Weights of a small transformer language model.
Architecture: LayerNorm after each residual sum, learned positions, biases.
Training: a variant of Muon for these matrices, 10904 steps.
MLP neurons of a small language model. Each row is named by its layer, matrix (up: input weights; down: output weights) and neuron, and shows model dimensions 128-255. Each number is 128 + 32 x the weight over its row's rms, rounded and kept within 0 to 255. Numbers have three digits each.
After each neuron's rows, "fires after" lists the tokens most often just before its 100 highest values on Wikipedia text that the model never trained on; "fires before" lists the tokens most often just after its 100 highest values on Wikipedia text that the model never trained on.

L10.up1101:132181153148179153112106185156116096096150153121118151122146107169098085087118152159146119140136184125129101041117137140171128116099140133109137130092107099156100093135032107154173135132132104083127183141123127161130083127138147168107112114191107107104167146078150129065106226100100132195138087121151136087099164178129117117129104079107133094145094109135090107119147170091122131139118
L10.down1101:177076144126170110121132119062162142198160083160152148142152138163108122182146124112096139102087132128105124115119190153121099084070083105131152117176123114156137145090138124174085161109140035157158123116105182006153132116128168057084122098143188177075080060090171131138126140134097079147083084091156159089125034171173098106127111136113082095136121112116114140089116084126137162092157
fires after: "| ", "V", "202", "Division "
fires before: "| ", "|"

L10.up997:131178126061134203146132115168064099097145155083130076117154175097111191187114081069093119155177143140149086102094177167126178175172144118107098163189134137126126154180143170157061129216066121155174129082147124140112132102106103151116148088148102165174161153167154184081109161133113108093112103153177103142105103078151136101086101106163081137119160122106141091101093161127115150124121
L10.down997:101085115130156186122118126117118042088126141163166131123080092172125135119081114156115117113132088172112057061155126119182168094114129177122151140162134148093151133121117171082110157152129063104150106115110127122134142147176164157129131151073106071166108147149106094152094132143048118056141107119152153092152120099182152136121113076110153094096134068143126142160085189093109129121176
fires after: "| ", "Ol"
fires before: "| ", "u "

L8.up60:198194162125214181141137117121188160170104175152112091125173144116123129187131049090131097114120108104181099116121148103170133142144123076077072124101126114116152129132048093100146133188138116081153086096129084126145160115096133130166177085155111108149131113161072111117079076172111086115177140129127121126101155120109113112158134101155119101108124113139190117177103128106141119139079
L8.down60:169201094136150174221135119100161127126162130151157126115155173123124130091158133092180066144113137080153123145149151163114097107067083169124134190064132148106119166089121162094115103134151057166138066138126149102120175099125104093124069095110083102185097099110170160178165133110140096114190164114205123128152204087125114080153043157198107114133103104126104096100102164148155175175131
fires after: "| ", "batt", "("
fires before: "| "

L3.up504:097106122078146101116134071121136088142159117164138168111104092082164154156134204136138157117151125150100159122067130153155147141124173102147137117148089110143099150064084129152077132190080092030154077115113088157122172101111097163103093142095124160154138155152137163099149151124073141114108103149212116083096135163109115137083069176106123100180081108107148094185128145097071163125125
L3.down504:107128191098181161148102121136075175125127121101106165105114113101143116147126157162113136116131125133126111075137115156139166126092165158171108144094172112143191131135145138081111176156141142106122101113192129163145111131167047102133065153115112123114131145129122164108207174080160125108111128085089157178126071123166163166155099162124131154076109079140147136100081072128055137167113
fires after: "| ", "–"
fires before: "| ", "|", "–"

L8.up1460:189143158135143127123186146134133135142138147077157135115150098089082153127162122124072125135150133154117193124121146147124198169174065089075071092166107101122098076084086161144120105129158191190121079154115170173135125093133136125141089172087077158103155114182137107129093175156090147086087122080164090054190158142100132103130095122132158115056115158116132148122147123130148113109085
L8.down1460:135029129071143120167124126155139135148165090149143150136116110130129080100115116142090106153123126137165109111093186116123123040137116106196193158077127140132111186106114161185123106152129140140069104069138124032176131149165173131119101074059158167134105121089152159094133119112147117138190130146190127127056108141111127133128162153156150155157127068121128125146125138078119167145117
fires after: ".", ", ", "Y", "who ", "\\", "| "
fires before: "| ", "(", "|"

L10.up813:104112138061131147086086097186091100119090134142152102114129165124055145183179153135105110149141087097153135114157113159145164186086115075192150117117128109162128095069108148119136186165111126086121151162162142203125109089162123171165162151098159103087083085107139155138118128167078126143107114095089109087128109156165081116133139098154116097111159131125056162151099213082158201121131
L10.down813:101179138076171156065144074130117105130102119137104092115118126085047091148117106148103070084107108076123102059107110191166096146055155113073173045152127089095078177064077168154113134118150083092128136191180164140108134067155179146062166153127085115074140154155149189082113101146137142162133171120188147103057134129146157124128139119122161177138127071101135090148185152147172135139128
fires after: "| ", "0 ", "1 ", "+"
fires before: "| ", "0 ", ".", "1 ", "2 "

L3.up961:123162095128148121088134074139174091118128146085135068115094095111101128133135136141141119111135146101128092111036086168123114165104098116095127132154110173113168197135071078094117185100173133116170114164123107138146184196122109093135173054109149107161162095103140039146125201120057145189067148156093180132074128111119103108162137115124177135164099092127107159117181138137168096095120
L3.down961:096118172103122103104095132150107113175125127104104158160158158142114112071132121150114179187108146109110175114126159145073096141103105105131185150151073126150094121147145130155163126131141107115131097102155099121143198126127156169177118096144127128177177138107096129109169167102120136111159153087111123125171169085166086131057154125115100141183130133107126120124120098198130095136126
fires after: "| ", "–", "- ", "(", ", "
fires before: "0 ", "0", "1", "2", "1 ", "3"

L8.up1350:152109072139131095082146122117139092089134064154117118115097070102110110102102071121182110126113129141133082117181107139140123104096089085133148122076111171141127118143161102099159126125127076152076140140107146115095169104134085203134149133121163098166185171150159064083115150130012111134085122158180111135148129174100112148161076140108076095136140117188162086163136168154170136161143
L8.down1350:110147191142128118163097119197104160131154050146135116116095095099112110116102183084111118124048115151169158082088134135140111119121094117159137110166128089100151141110108079098158177183111098178120104150090159082130079081128119161103111119129141127098117110105161135079146087097135109133105120127179156102106127176159155090150154188162136141157159047188100084161100133164121144141090
fires after: ".", "| "
fires before: "| ", "sq", "m ", "|"

L10.up758:136154153076116136152118125133102168073134148109114117131142144022068094195141139091162105060079082147177179154158113172144098143134122124094111156124163101156113131106070162128080167168069123089164095148108126167151204125078232106112111115151133117151130137145150117151152170120187119157114190157199137169122125111166121060151155092167121113164096136131139092176106142179130196132102
L10.down758:170156105147114135155139128149149140119164137134150089148205129138078109133169143163082069092113126139129146147114168160125142117131115129142120151170133160152117148116145170124172086137182086156135106066129122143102163138154164106165127130122099127095139131096149099156075096150177123126169092132114152144123171142142117121181154132108145094096146121115141078104145132138058131080169
fires after: "| ", ".", "the "
fires before: "| ", "(", "|"

L10.up891:127176092137129148166121101176127125168089102114150110093110128113121114124125072136099132142167127125126137167138071157148159145087137127128140116150096132136156110213131109121146149068147121135061148181144104144098169071083191117103046112131091112093179111189073100143113097091145144177136146166156156119098092153120137098126165160128101173125133099092094097123092146101082176127154
L10.down891:098138145102065110092144165152108104178114139110166135092149104084130142124094105154231100109120132145177115111117153100148155192105188093142082111151113140130180122110122054114117091110098123173092176111166125135124149160072176128188138078089121154123110171183094105129079111130180089073149109154085050123119161172102159148102139118159136166136138126103113126118214074132094166116152
fires after: "|", "the ", "C"
fires before: "| "

L5.up815:046103152127119128176135099107183089187115112127117112156132190099125140109169154042097138195173073124139100160172160082164081156100209050092134134156136133140142116075163147080150123120115095105186056145151122145131150164178250194127123157102170133102181127113122102090129095126178120128110186111120151095118101154165141156125083103101127101168105143165147135187128149123146115154092
L5.down815:158134096137105151113108106105137180106087155120115173101111099146095078174113123160085119185098145177131117129111121100192149140090092114154181179136108158105114141127073176066166141169157101092139149094112082149116104073191112146106146074141171128144092115163138130151176116128133147104171068118123153119187130151123149179061151109127096117170140143135109160129097155129132175159085
fires after: "| ", "the ", ", "
fires before: "| ", "|"